Weights of a small GPT-style language model, trained from scratch on English Wikipedia.
Size: width 160, MLP 512 SiLU, vocabulary 2048.
Architecture: rotary positions, biases.
Training: a variant of Muon for these matrices, 113M tokens, 6344 steps.
MLP neurons of a small language model. Each row is named by its layer, matrix (up: input weights; down: output weights) and neuron, and shows model dimensions 64-159. Each number is 200 + 20 x the weight over its row's rms, rounded and kept within 0 to 999.
Before each neuron's rows, "fires on" lists the tokens most often at its 100 highest values on Wikipedia text that the model never trained on.

fires on: "t", "a", "i", "ar", "s", "or"
L2.up138,209,184,201,221,204,172,219,190,202,198,211,155,197,218,170,184,203,186,143,194,203,184,199,180,192,205,177,181,186,220,200,213,189,188,228,206,216,211,180,196,188,176,203,222,228,179,194,217,172,208,187,174,219,207,188,213,202,211,219,207,205,202,245,223,208,225,219,192,206,226,227,173,172,204,226,215,183,206,206,186,241,217,153,206,241,186,208,237,215,209,176,176,184,187,176,224
L2.down138,199,174,185,198,240,205,189,207,215,177,189,231,186,224,225,248,201,190,205,187,208,201,234,193,203,189,196,227,180,217,232,220,199,186,216,194,201,231,167,161,193,172,172,195,188,204,217,215,173,216,216,213,195,193,221,201,192,190,168,217,182,250,189,208,180,250,186,224,202,179,191,194,186,181,186,176,193,168,185,231,206,189,206,189,199,224,207,204,204,161,215,209,188,224,221,163

fires on: "l", "s", "t", "n", "d", "les"
L5.up456,207,194,218,149,209,201,197,212,188,205,216,221,223,180,220,206,215,173,200,157,212,172,213,207,239,217,230,193,184,218,214,178,206,240,195,205,179,208,187,173,226,198,192,176,202,182,220,205,192,176,221,193,214,208,220,231,219,205,194,210,184,197,202,215,201,189,219,193,205,176,224,179,213,212,225,194,193,197,170,204,262,204,221,174,208,215,224,183,165,173,190,162,190,173,212,229
L5.down456,225,201,146,208,210,218,264,204,186,184,176,194,204,201,194,222,219,213,172,209,196,251,195,203,197,251,176,220,205,165,182,199,180,200,176,207,205,171,207,203,190,191,194,232,195,227,188,196,198,210,208,183,224,167,210,165,216,189,233,174,212,226,192,208,194,204,195,190,163,179,182,206,188,182,206,194,231,199,188,188,205,203,169,218,196,197,182,197,230,203,202,197,168,165,187,177

fires on: "d", " P", " first", "v", "n", "ed"
L7.up504,235,188,226,186,201,185,197,167,184,225,197,215,193,177,200,173,183,191,192,228,195,191,218,193,209,215,201,218,228,202,227,209,226,202,209,221,175,148,167,209,198,190,202,209,177,177,201,205,210,203,215,202,183,208,209,216,198,187,189,179,190,206,163,197,207,191,176,232,229,185,180,200,193,200,218,176,163,179,226,214,199,206,240,203,196,219,210,163,208,196,209,170,205,166,204,177
L7.down504,195,210,170,186,207,225,218,207,213,184,191,132,225,185,194,226,211,210,188,178,216,193,176,201,205,189,187,221,187,200,178,212,191,223,217,170,200,234,242,164,243,212,205,191,217,188,193,188,190,196,235,234,197,213,145,198,209,209,177,204,234,185,215,219,197,223,201,208,211,179,174,203,182,173,189,168,184,211,187,175,203,216,201,182,202,224,225,217,192,201,213,219,218,196,193,199

fires on: "ary", "ate", "ent", "k", "al", "ct"
L7.up443,205,201,215,184,183,194,192,233,207,204,226,203,228,202,186,185,203,227,211,202,152,196,199,207,212,209,191,207,189,250,196,226,191,182,197,191,212,223,217,159,220,166,192,207,198,175,189,191,183,182,197,181,170,199,204,232,215,197,199,207,207,249,195,197,215,203,190,178,208,203,198,168,205,220,187,197,243,210,181,205,221,203,215,224,203,192,200,185,212,206,196,217,216,150,203,215
L7.down443,208,169,202,225,207,225,158,198,222,198,166,196,172,207,215,191,211,166,165,177,221,186,201,189,196,192,216,246,224,180,186,192,231,188,182,177,197,185,195,198,210,219,214,211,190,223,200,232,206,245,214,216,208,218,218,220,174,211,188,203,203,197,204,189,205,197,225,215,197,196,188,226,191,160,249,230,208,229,226,186,195,198,199,214,186,212,187,173,177,179,185,225,185,213,172,192

fires on: " be", "ot", "o"
L2.up160,197,191,158,192,195,165,199,165,172,189,182,195,226,188,190,210,225,205,233,209,203,176,209,215,186,203,213,216,178,220,209,174,205,199,209,212,232,207,171,184,185,188,189,211,181,211,220,197,244,193,219,222,217,198,208,183,224,211,215,155,160,202,188,206,189,204,206,207,227,186,217,204,192,193,241,212,189,179,227,233,244,201,224,179,160,230,189,208,239,192,207,231,213,184,162,209
L2.down160,171,219,174,217,195,213,245,188,113,217,182,241,229,172,218,207,197,221,197,221,176,184,188,206,214,203,183,157,184,185,200,194,182,219,199,188,239,195,204,199,158,164,236,208,195,194,209,201,197,227,204,218,180,203,192,158,212,183,213,205,187,193,188,191,218,181,207,164,182,175,206,201,198,207,213,198,156,201,223,207,214,226,199,195,200,166,220,209,178,204,216,169,210,193,191,202

fires on: "d", "s", "rd", "ck", "st"
L4.up443,211,180,188,215,216,219,160,222,196,245,217,222,227,182,238,190,214,190,233,193,179,182,209,220,161,194,174,186,240,181,217,190,217,194,177,188,188,204,215,192,186,170,204,225,188,192,194,213,198,223,199,187,193,214,199,172,214,200,174,239,209,151,178,167,224,205,197,234,179,216,187,191,189,213,186,193,208,188,200,196,200,194,199,234,204,202,225,189,186,196,232,187,195,193,237,211
L4.down443,179,200,200,208,208,209,205,149,211,205,183,201,184,168,239,185,191,212,228,206,222,162,199,163,197,215,191,217,209,184,170,231,189,171,211,207,202,187,192,196,219,218,190,182,209,232,192,212,184,216,189,204,193,182,194,189,232,231,228,203,198,210,176,197,183,214,177,189,187,199,176,219,141,199,204,208,227,206,192,220,183,219,203,187,196,172,191,216,192,176,180,230,213,201,172,183

fires on: "ic", "t", "g", "on", "ver", "ci"
L5.up47,189,179,206,224,176,188,197,201,187,228,176,202,180,195,197,180,189,167,235,166,233,209,178,218,214,208,222,177,215,185,219,227,206,193,233,208,174,211,177,173,207,190,225,218,257,215,237,216,218,222,221,210,206,182,220,169,201,218,204,221,216,181,203,203,136,198,217,202,212,198,196,188,200,193,186,197,193,191,205,202,192,205,200,224,219,168,198,228,203,187,228,161,214,222,199,192
L5.down47,185,174,166,157,229,214,183,204,213,211,205,190,207,205,188,156,240,215,176,222,195,206,238,161,207,195,172,219,221,187,169,207,213,189,170,148,232,203,192,207,219,191,178,197,199,201,197,232,170,169,208,222,187,205,203,206,201,207,218,206,205,192,211,182,227,210,167,228,203,214,212,186,221,212,200,208,183,185,184,207,204,210,198,192,193,188,198,211,195,194,210,195,197,203,229,210

fires on: "y", "i", "in", "al"
L2.up292,169,204,216,194,168,177,229,206,223,202,229,176,185,187,171,168,186,194,163,187,205,197,188,174,194,203,193,178,240,213,210,217,191,215,238,170,156,204,220,206,177,240,193,175,194,160,206,218,217,204,163,185,189,200,211,223,191,191,205,178,170,164,169,221,188,213,190,184,197,237,205,178,198,192,211,198,212,178,203,215,185,189,162,191,200,183,176,201,164,202,205,171,194,183,214,238
L2.down292,189,137,200,221,217,172,222,232,171,162,191,216,222,217,212,204,197,169,190,198,206,184,230,206,226,191,211,201,227,186,229,186,182,211,211,211,235,205,177,191,203,187,176,187,205,232,222,234,213,188,228,180,171,208,196,185,191,225,183,183,209,160,197,199,235,189,237,231,173,231,224,242,213,205,183,199,215,194,182,206,214,206,185,183,187,186,200,185,185,220,239,216,196,203,175,211

fires on: "ed", "ing", " up", "if", "s", "d"
L5.up383,201,190,194,157,171,231,213,188,194,175,204,203,207,212,210,164,162,147,240,176,211,154,175,218,185,221,252,169,208,212,208,177,205,198,178,188,183,178,206,226,189,214,175,205,208,183,215,196,194,192,237,210,190,176,234,198,209,179,184,185,216,212,212,205,236,182,222,229,197,211,179,204,216,207,204,181,205,203,201,189,212,201,240,198,221,186,195,197,183,147,199,172,194,208,211,228
L5.down383,205,168,217,198,182,207,199,173,236,181,227,174,199,193,229,255,184,181,200,193,210,162,214,234,153,186,197,192,194,205,179,223,205,189,196,191,193,193,178,217,203,176,228,193,216,220,224,202,198,184,214,169,215,215,159,219,209,220,195,216,213,179,193,206,204,193,182,217,197,234,235,178,184,184,231,193,182,204,207,210,219,180,222,207,190,175,189,179,209,194,212,182,181,199,201,220

fires on: "es", "or", "al", "y", "-", "is"
L7.up298,127,203,198,232,173,172,198,196,229,164,225,187,200,223,204,214,175,204,162,214,207,187,192,227,198,204,175,175,184,180,191,235,220,182,198,194,189,214,221,200,170,215,166,193,235,181,166,224,199,198,199,205,209,201,170,201,212,248,188,181,168,192,185,218,217,193,191,213,201,245,180,179,209,238,217,207,190,228,214,194,201,196,201,214,213,234,192,222,175,178,193,179,230,189,185,241
L7.down298,221,229,214,184,201,199,184,168,184,177,151,233,180,180,213,218,169,229,176,207,180,163,197,174,194,222,218,188,199,203,177,213,206,212,191,170,225,201,192,194,209,180,211,195,214,217,196,240,199,230,227,191,173,165,214,194,184,188,165,230,190,214,200,186,199,243,210,209,198,175,191,224,230,145,192,188,186,193,198,215,238,178,194,197,185,205,173,194,196,205,195,183,193,199,206,208

fires on: "on", "ot", "at", "ow", "o", "t"
L4.up362,195,234,176,182,211,162,198,215,212,201,178,194,203,207,204,171,197,176,190,188,188,197,183,226,182,228,234,216,212,170,242,218,234,198,232,249,179,197,215,180,186,205,202,149,207,198,201,221,224,249,196,214,197,218,190,190,221,163,214,211,218,199,194,181,148,213,198,162,190,236,235,165,203,179,185,199,198,165,198,196,187,193,234,196,222,190,189,197,215,202,210,213,188,200,200,201
L4.down362,202,190,196,210,220,198,190,199,185,214,171,226,212,198,173,184,223,200,181,224,182,171,174,192,178,207,222,206,204,163,215,191,221,214,212,183,201,176,206,229,205,200,200,205,162,207,183,213,182,203,177,201,226,205,216,194,209,240,205,194,196,192,205,183,189,212,181,195,221,163,194,188,211,195,208,204,188,219,211,212,175,226,188,199,210,175,229,201,187,265,181,213,208,232,196,257

fires on: "il", "l", "r", "ri", "el", "s"
L5.up368,226,191,223,186,244,215,204,194,190,207,192,179,232,200,201,221,216,229,231,186,214,174,193,174,226,201,229,201,242,208,235,176,210,235,164,209,166,205,187,187,197,203,205,200,225,204,198,217,178,151,214,175,204,218,191,205,189,209,199,180,209,185,234,185,200,221,213,212,222,181,207,198,207,206,210,167,203,188,209,200,221,244,224,159,177,202,214,199,193,208,197,172,193,179,201,212
L5.down368,198,219,166,210,232,220,196,229,194,195,192,187,206,204,194,201,213,200,234,219,250,169,209,226,243,162,188,180,215,221,187,214,194,224,221,206,145,197,207,194,233,217,151,198,196,195,217,186,199,206,164,189,189,181,182,190,186,182,193,214,176,226,206,175,187,201,211,192,198,195,194,186,189,213,246,192,226,195,221,191,228,224,188,174,213,222,170,204,202,212,185,172,225,226,244,204

fires on: "n", "s", ".", "d", "c", "re"
L5.up141,233,201,195,189,201,192,218,220,193,196,225,190,200,179,200,209,159,194,203,199,204,203,235,221,209,206,191,218,221,228,226,203,178,214,212,215,200,192,167,182,183,209,213,199,197,196,166,211,206,194,224,162,169,205,207,234,181,144,188,218,230,211,193,220,207,222,188,225,174,192,223,222,200,211,186,208,194,180,210,189,197,224,213,193,204,230,180,205,179,182,188,177,201,226,218,225
L5.down141,195,196,187,211,220,209,174,219,258,194,189,206,222,185,183,213,242,191,198,148,182,169,186,195,214,205,199,204,193,214,227,202,187,236,200,183,187,187,207,198,224,227,201,216,225,200,215,195,183,198,214,216,218,234,187,155,213,236,238,173,198,175,160,168,213,223,209,195,203,217,188,210,175,192,216,169,196,206,206,194,205,168,199,173,188,192,171,252,206,176,227,186,229,161,230,162

fires on: "or", " director", "ner", "c", "our", "ter"
L5.up325,187,177,223,194,186,183,220,187,181,227,224,181,210,231,228,203,192,188,190,212,171,216,193,209,167,196,206,209,162,209,226,214,186,210,226,228,222,205,242,243,189,154,192,212,192,189,172,175,152,214,207,207,215,188,229,176,171,199,218,186,185,196,205,199,153,199,203,181,191,185,219,190,164,203,202,190,247,199,180,183,187,192,188,237,187,179,187,155,211,207,198,178,199,219,195,220
L5.down325,214,181,160,216,214,188,174,190,211,158,171,162,198,200,176,168,222,196,198,205,211,210,204,231,184,186,178,241,200,195,182,222,191,223,196,166,192,195,207,176,199,254,198,218,227,211,165,207,198,207,199,209,205,215,187,184,206,249,205,210,215,235,230,203,232,216,224,217,201,191,226,215,192,210,220,192,233,207,198,192,230,198,197,237,184,201,214,212,213,207,216,205,217,157,194,196

fires on: "i", "in", "ar", "g", "st"
L2.up177,255,133,183,170,226,187,209,226,206,155,236,172,204,219,192,211,185,214,194,165,199,228,216,195,177,193,171,176,195,206,219,193,192,174,216,216,203,225,206,202,185,185,193,195,206,170,203,214,176,237,149,183,203,214,190,204,206,188,196,191,184,191,204,212,183,199,193,201,215,204,217,197,197,204,233,222,212,210,208,186,208,181,189,193,190,214,179,200,215,253,202,156,225,186,206,187
L2.down177,199,211,211,195,182,227,183,180,208,208,190,189,153,217,203,185,205,230,179,243,154,186,198,201,223,234,219,226,203,206,213,166,175,218,227,172,206,201,209,175,214,229,177,203,180,179,212,209,213,226,224,183,221,220,213,224,195,238,184,200,214,215,186,183,193,187,213,195,196,183,188,197,196,191,179,194,178,184,213,214,203,186,176,198,168,154,191,200,228,191,205,206,202,200,227,181

fires on: "o", "u", " of", "w", "at", "r"
L5.up28,180,207,150,188,243,162,185,199,220,197,207,192,211,165,181,196,215,208,161,188,211,182,213,190,190,196,218,190,207,187,210,210,171,178,214,235,192,191,186,204,246,233,213,186,241,237,218,187,195,195,185,201,208,166,202,189,168,201,200,211,180,229,189,197,197,190,170,189,187,184,199,188,191,215,225,215,220,196,213,189,201,217,219,185,207,199,220,196,147,196,226,193,218,178,209,219
L5.down28,187,207,193,222,192,182,222,181,214,178,215,224,207,172,173,212,192,187,219,194,203,201,196,214,214,173,222,199,167,171,209,252,193,199,241,209,214,190,190,185,189,200,221,196,196,179,203,226,177,209,208,195,234,211,221,228,196,205,211,222,188,197,234,204,181,182,209,211,213,203,213,190,212,177,202,201,227,202,204,205,246,184,206,200,182,157,225,185,191,251,246,209,203,210,149,250

fires on: "y", "d", "und", "it", "ad", " Ad"
L2.up212,205,197,201,218,199,182,191,182,203,208,198,191,223,200,181,190,209,231,200,203,195,182,180,149,200,216,175,229,202,221,208,175,228,183,158,194,203,201,243,218,226,192,199,172,192,187,220,224,192,208,183,194,204,199,189,175,208,190,216,192,204,188,200,208,193,153,189,205,192,214,177,207,213,206,211,156,191,208,209,191,203,192,196,189,182,205,190,159,132,167,219,179,229,209,177,182
L2.down212,193,209,160,181,220,219,223,203,199,192,203,214,200,230,197,204,208,193,165,192,211,209,170,160,186,218,192,202,208,213,217,239,169,187,245,176,205,189,165,214,181,227,212,188,208,187,235,188,206,241,203,195,200,179,204,225,201,207,210,209,221,199,185,216,174,233,210,183,194,203,215,172,216,208,186,223,185,192,194,192,197,187,209,169,164,204,193,195,220,148,207,191,204,207,222,175

fires on: "y", "o", "un", "u", "ing", "e"
L5.up490,213,207,190,211,214,197,212,190,195,177,223,180,186,221,197,224,187,187,159,203,184,218,218,209,229,201,167,207,238,216,187,200,219,197,197,184,201,232,196,211,222,195,222,222,186,182,195,191,205,171,204,217,188,205,204,187,205,178,223,182,149,177,188,162,183,202,189,244,191,197,175,214,173,222,184,203,144,219,194,207,183,198,178,156,218,202,217,209,215,206,227,238,192,207,230,221
L5.down490,189,187,149,138,211,191,206,191,225,172,207,229,207,181,225,225,144,219,200,220,199,211,221,189,194,210,233,210,191,206,199,191,205,198,240,200,212,151,148,181,219,156,219,196,185,182,201,184,207,188,202,170,199,239,193,232,212,234,201,189,201,189,218,209,206,231,213,185,251,188,191,198,195,245,208,200,203,205,218,183,218,194,187,185,201,185,204,201,192,198,210,212,203,186,193,204

fires on: "op", "age", "g", "ce", "app", "t"
L4.up194,212,219,194,163,166,171,193,231,163,203,200,194,198,199,202,219,170,232,181,182,216,230,231,179,187,208,192,190,180,222,201,212,203,175,193,184,237,163,219,217,219,197,208,255,183,205,191,229,184,183,230,205,173,226,183,243,210,194,182,182,182,214,249,176,207,208,179,183,187,196,214,202,210,198,196,213,200,198,215,238,167,191,184,165,215,195,188,169,222,215,188,189,217,227,191,227
L4.down194,227,226,181,213,173,194,213,205,199,184,212,240,196,209,224,165,221,208,156,256,183,175,208,193,226,200,186,199,223,207,206,211,211,219,140,220,177,176,180,223,181,202,209,184,179,184,155,177,172,194,215,200,212,188,191,196,212,213,190,223,229,190,168,162,201,198,216,216,167,188,171,204,189,204,182,209,208,206,170,195,173,200,210,218,228,205,204,185,213,174,192,212,189,185,178,213

fires on: "d", "k", "ol", "o", "ron", "io"
L2.up107,190,205,216,189,207,194,216,183,188,193,214,176,167,177,202,213,214,180,180,190,193,210,213,201,206,248,199,206,202,203,210,202,180,186,199,196,210,201,213,172,225,189,229,210,190,216,186,181,192,193,226,256,226,203,187,192,218,188,190,211,189,187,173,203,190,219,200,192,150,212,189,195,198,184,187,199,225,192,182,215,222,224,217,215,235,206,209,153,229,188,149,199,226,168,203,204
L2.down107,174,211,210,174,183,221,183,191,220,198,208,235,178,197,177,173,204,244,202,211,172,207,210,180,213,193,221,168,215,201,213,188,170,210,177,209,235,215,201,204,236,235,228,201,185,192,187,225,207,186,206,176,185,161,185,220,203,233,193,196,227,164,224,212,181,194,183,195,237,197,234,206,220,179,205,210,198,191,180,183,215,201,248,183,199,166,218,174,231,164,224,177,207,207,189,177

fires on: "d", "k", "el", "w"
L2.up368,190,196,215,189,218,213,203,187,190,181,231,182,157,190,164,214,218,191,197,241,155,175,207,180,195,216,203,217,261,229,223,199,185,183,175,203,180,212,208,186,234,193,215,206,198,205,188,200,210,208,195,199,193,182,190,193,216,199,207,198,213,168,184,225,212,187,194,201,209,199,211,200,191,200,216,210,226,233,220,185,228,157,209,197,233,169,211,214,186,231,130,155,201,189,171,212
L2.down368,212,188,166,192,232,206,181,218,191,173,204,229,209,208,207,198,202,204,211,190,205,190,157,215,225,183,227,193,198,189,233,183,198,221,180,198,172,258,195,200,203,223,195,188,199,207,219,210,194,224,208,180,213,206,171,214,210,222,198,187,202,215,210,204,252,190,180,171,212,216,216,196,179,200,179,204,174,194,215,172,229,211,211,225,222,207,156,168,214,170,227,203,181,187,220,213

fires on: "a", "k", "t", "ttle", "ist", "an"
L4.up214,208,185,242,210,191,177,204,222,199,192,204,211,192,185,208,200,208,201,175,188,205,207,217,192,188,191,192,183,201,217,201,180,196,209,219,213,206,203,252,157,212,183,195,210,188,184,185,200,186,221,221,187,222,158,204,198,169,182,184,213,177,182,235,212,230,239,200,195,186,208,225,247,197,169,172,183,215,174,208,195,228,217,197,202,240,196,206,224,232,164,196,202,199,179,190,231
L4.down214,203,180,207,184,197,252,196,182,207,219,236,179,217,227,171,202,204,189,195,204,189,196,183,179,152,200,199,229,214,178,189,208,183,211,188,195,205,233,225,185,187,204,134,190,177,192,224,231,196,221,187,215,185,209,190,200,191,188,231,219,210,183,180,204,203,206,218,180,208,195,214,187,209,178,196,214,220,212,161,235,165,213,161,228,172,165,208,216,201,227,171,238,187,201,169,196

fires on: "it", "o", "op", "ent", "ong", "at"
L2.up136,192,208,199,200,219,147,205,186,208,209,202,199,185,199,204,205,234,214,210,177,217,216,189,183,189,241,211,216,222,212,203,199,229,191,179,197,217,184,199,208,218,160,205,174,227,182,207,167,209,170,172,221,157,195,192,199,162,201,215,221,207,225,183,223,193,183,186,231,215,247,205,216,184,202,203,217,207,212,211,190,215,165,226,200,213,229,220,181,167,172,206,236,226,200,161,212
L2.down136,188,213,227,213,219,195,190,179,203,208,180,189,170,186,203,190,189,186,201,203,179,167,212,193,214,203,201,198,215,184,198,233,213,208,199,209,217,199,187,209,241,200,197,227,173,153,209,219,186,234,194,199,187,182,202,252,213,227,209,217,223,156,226,149,205,188,235,222,211,188,215,200,218,225,181,209,193,171,196,178,219,212,222,183,164,227,225,189,209,220,222,179,223,234,212,204

fires on: "ate", "an", "x", "al", "ster", "il"
L5.up334,148,175,224,174,165,208,200,219,226,197,221,174,207,217,198,201,214,220,205,198,186,208,208,164,208,184,192,237,205,229,185,200,189,179,213,224,164,218,210,184,190,178,219,187,177,175,195,194,198,194,198,169,205,165,176,201,218,202,209,203,220,186,176,249,206,189,239,189,217,196,189,201,195,243,211,175,191,229,190,214,212,205,194,195,194,217,213,145,203,185,252,213,219,178,180,201
L5.down334,191,193,195,199,233,193,219,218,214,231,202,208,186,203,212,195,217,210,198,212,181,211,157,234,174,220,212,192,212,211,202,179,196,169,202,187,222,158,216,221,233,199,163,195,182,159,169,194,233,205,196,204,225,225,240,194,199,185,206,187,169,205,218,174,189,193,174,214,192,204,186,216,201,167,195,212,221,194,197,211,204,181,219,217,192,188,199,192,222,198,200,191,156,207,212,193

fires on: "d", "s", "p"
L2.up444,211,169,200,186,198,203,166,197,203,174,206,232,219,199,188,183,232,149,215,208,214,192,202,180,174,195,169,190,232,168,211,224,220,206,203,225,225,171,211,199,203,224,194,186,193,231,219,171,227,242,185,153,192,238,202,218,185,217,180,197,173,141,170,185,202,192,183,228,218,196,186,159,194,191,215,197,176,208,229,215,236,190,214,211,189,231,201,193,197,184,171,193,229,210,209,172
L2.down444,176,202,187,171,199,224,183,229,198,207,195,205,218,176,214,186,204,170,199,210,201,185,177,203,217,214,196,172,226,186,196,184,194,222,186,207,192,208,224,208,227,172,142,219,186,233,193,190,213,205,250,233,211,196,177,235,171,206,180,185,197,183,208,209,218,195,174,186,189,167,155,203,201,210,205,211,208,199,214,208,198,194,189,205,215,199,212,200,215,169,194,180,216,219,206,180

fires on: "s", "ar", "wa", "n", "fe"
L4.up154,237,190,184,189,190,218,155,182,224,211,202,171,214,205,187,186,220,161,209,188,189,183,216,195,232,196,190,184,187,194,218,220,213,209,220,200,189,232,226,217,219,196,204,193,206,210,233,177,229,171,199,208,202,219,238,220,213,202,178,186,174,212,224,203,225,191,197,194,208,217,205,219,208,232,245,209,194,215,217,189,198,257,197,209,234,189,189,209,206,215,173,198,190,223,213,183
L4.down154,225,217,213,210,204,208,194,192,162,227,199,214,221,186,208,225,210,191,214,215,186,208,181,219,174,203,218,177,197,195,174,198,181,223,173,186,209,185,193,169,189,167,179,177,205,185,171,202,157,189,212,176,215,207,167,202,175,226,218,198,187,227,209,177,164,216,231,182,168,212,199,196,203,206,212,231,217,196,181,189,225,193,205,202,209,236,201,219,200,188,202,168,256,183,189,207

fires on: "el", "\n", "e", "s", " |", "o"
L7.up329,209,187,220,206,209,200,214,197,177,174,230,167,191,214,224,214,192,192,216,227,217,220,186,208,233,204,183,181,235,219,174,206,179,195,219,171,210,195,176,198,214,200,197,224,210,211,144,204,209,212,215,196,198,191,208,209,192,179,208,192,175,206,200,183,189,174,197,159,173,214,174,188,183,213,201,199,235,214,190,205,218,193,207,184,220,210,188,172,185,190,225,204,189,207,218,229
L7.down329,214,204,203,220,192,224,228,203,241,221,177,255,197,201,177,185,192,222,179,191,210,181,197,201,195,212,248,148,221,192,194,191,156,169,193,191,189,177,216,189,188,168,167,178,208,190,205,210,157,200,175,209,216,188,186,188,175,237,236,188,198,178,181,210,207,218,213,216,198,160,201,223,196,169,183,233,215,217,218,198,183,217,208,231,186,182,149,204,198,229,228,192,212,199,204,195

fires on: "port", "ic", "mit", "ial", "ple", "ment"
L4.up4,174,206,252,206,168,181,157,191,215,208,225,190,186,205,190,157,200,232,209,200,225,207,224,174,227,179,224,190,194,209,228,228,230,209,204,167,217,214,229,221,199,226,198,201,179,201,232,179,204,215,228,211,198,197,231,219,185,152,196,184,176,221,195,183,199,173,244,187,208,194,177,208,196,198,182,154,209,212,208,184,208,173,190,250,224,200,219,186,187,223,200,180,217,188,209,235
L4.down4,202,196,189,179,223,208,194,246,203,197,171,209,210,218,167,230,207,207,180,194,170,149,208,194,211,203,175,230,217,207,170,190,210,190,214,215,203,164,210,173,213,184,199,214,170,204,211,184,206,203,224,198,225,156,187,217,181,175,191,189,210,210,216,256,227,157,199,184,201,211,208,219,196,193,186,216,191,169,190,230,204,185,208,197,170,223,230,221,206,210,214,204,208,209,209,172

fires on: "d", "k", "per", "der", "st", "er"
L2.up254,202,174,213,196,211,194,151,203,199,212,173,189,183,173,238,192,188,189,182,236,191,195,204,205,198,210,167,210,230,217,220,231,205,230,212,153,186,220,234,219,163,203,208,206,194,247,215,196,193,216,199,161,168,192,186,200,192,178,188,184,172,156,189,205,226,185,198,212,185,217,199,216,179,168,191,173,158,178,171,216,195,193,235,201,197,200,220,190,181,162,225,197,212,208,205,180
L2.down254,182,227,197,209,181,205,221,205,214,222,177,242,217,168,188,229,176,161,203,208,202,218,187,196,185,184,228,172,210,186,199,212,190,216,226,226,236,199,249,201,191,166,190,162,211,190,173,210,169,180,212,209,204,222,198,210,156,172,190,205,178,176,192,223,209,188,200,192,184,201,163,181,190,194,190,187,183,192,169,162,187,215,199,189,201,211,211,211,206,191,208,193,210,204,209,232

fires on: "ul", "ev", "d", "tt", "ot"
L2.up446,209,198,171,216,180,188,181,196,188,191,190,191,201,187,215,184,209,164,215,235,185,194,211,161,191,188,214,220,187,228,253,199,217,192,163,223,216,177,185,191,193,206,215,207,201,163,227,205,193,193,233,224,206,213,193,220,224,194,225,182,209,196,163,226,197,203,211,187,199,200,191,161,220,200,260,203,195,201,196,206,206,221,223,187,169,188,182,215,203,185,191,220,172,179,181,224
L2.down446,215,206,197,172,214,213,207,190,199,198,182,188,206,217,204,228,183,203,193,218,209,230,172,191,217,199,181,209,187,220,201,176,197,173,185,208,170,201,197,192,191,153,199,209,212,198,212,189,160,239,160,206,229,184,196,184,197,227,218,235,194,219,226,185,226,191,192,247,218,209,222,204,187,198,176,192,180,219,200,232,229,220,200,199,209,216,205,162,204,268,170,206,196,202,171,209

fires on: "ing", "t", "g", "ed", "uck", "B"
L5.up266,186,201,174,176,195,206,197,232,180,185,221,185,243,183,167,201,156,213,154,199,213,214,195,183,189,197,186,170,202,182,198,213,194,189,213,198,195,199,191,179,206,219,180,208,242,176,199,201,236,187,167,176,185,226,202,236,210,221,206,229,193,206,237,174,159,227,174,212,219,240,206,197,185,179,145,201,205,208,214,197,185,211,178,207,173,158,164,191,215,210,200,214,223,216,187,208
L5.down266,229,183,182,227,192,168,195,231,171,201,179,171,141,226,230,184,213,251,224,203,171,213,214,182,232,193,213,211,165,209,234,174,217,202,193,161,210,217,181,224,219,200,213,217,200,202,187,177,188,207,200,191,198,166,214,180,183,183,186,176,194,185,190,220,184,222,190,198,195,181,212,195,160,179,186,185,209,204,172,211,218,180,216,189,207,215,224,198,206,207,224,183,177,228,196,175

fires on: " comp", " per", "p", "ic", "port"
L7.up409,221,197,179,171,176,205,195,186,210,244,210,187,201,186,199,183,211,232,189,188,200,176,217,187,212,203,174,191,212,164,208,259,175,199,191,203,238,168,230,205,192,200,171,197,177,183,210,199,221,249,200,174,197,194,218,220,200,161,177,188,188,182,228,183,198,216,244,223,184,184,179,215,203,205,182,184,192,238,175,194,193,182,206,173,213,225,204,212,178,181,190,213,187,206,221,241
L7.down409,224,192,217,195,184,187,213,203,211,203,196,221,217,184,193,201,208,161,201,176,194,203,201,186,211,210,198,207,198,192,131,195,184,206,215,191,181,226,209,187,243,196,220,245,186,224,201,222,210,221,206,186,223,224,211,200,188,194,235,180,200,227,221,197,196,198,211,173,228,218,215,219,167,182,219,208,215,171,244,182,209,185,221,242,179,222,173,194,221,182,232,189,165,215,184,181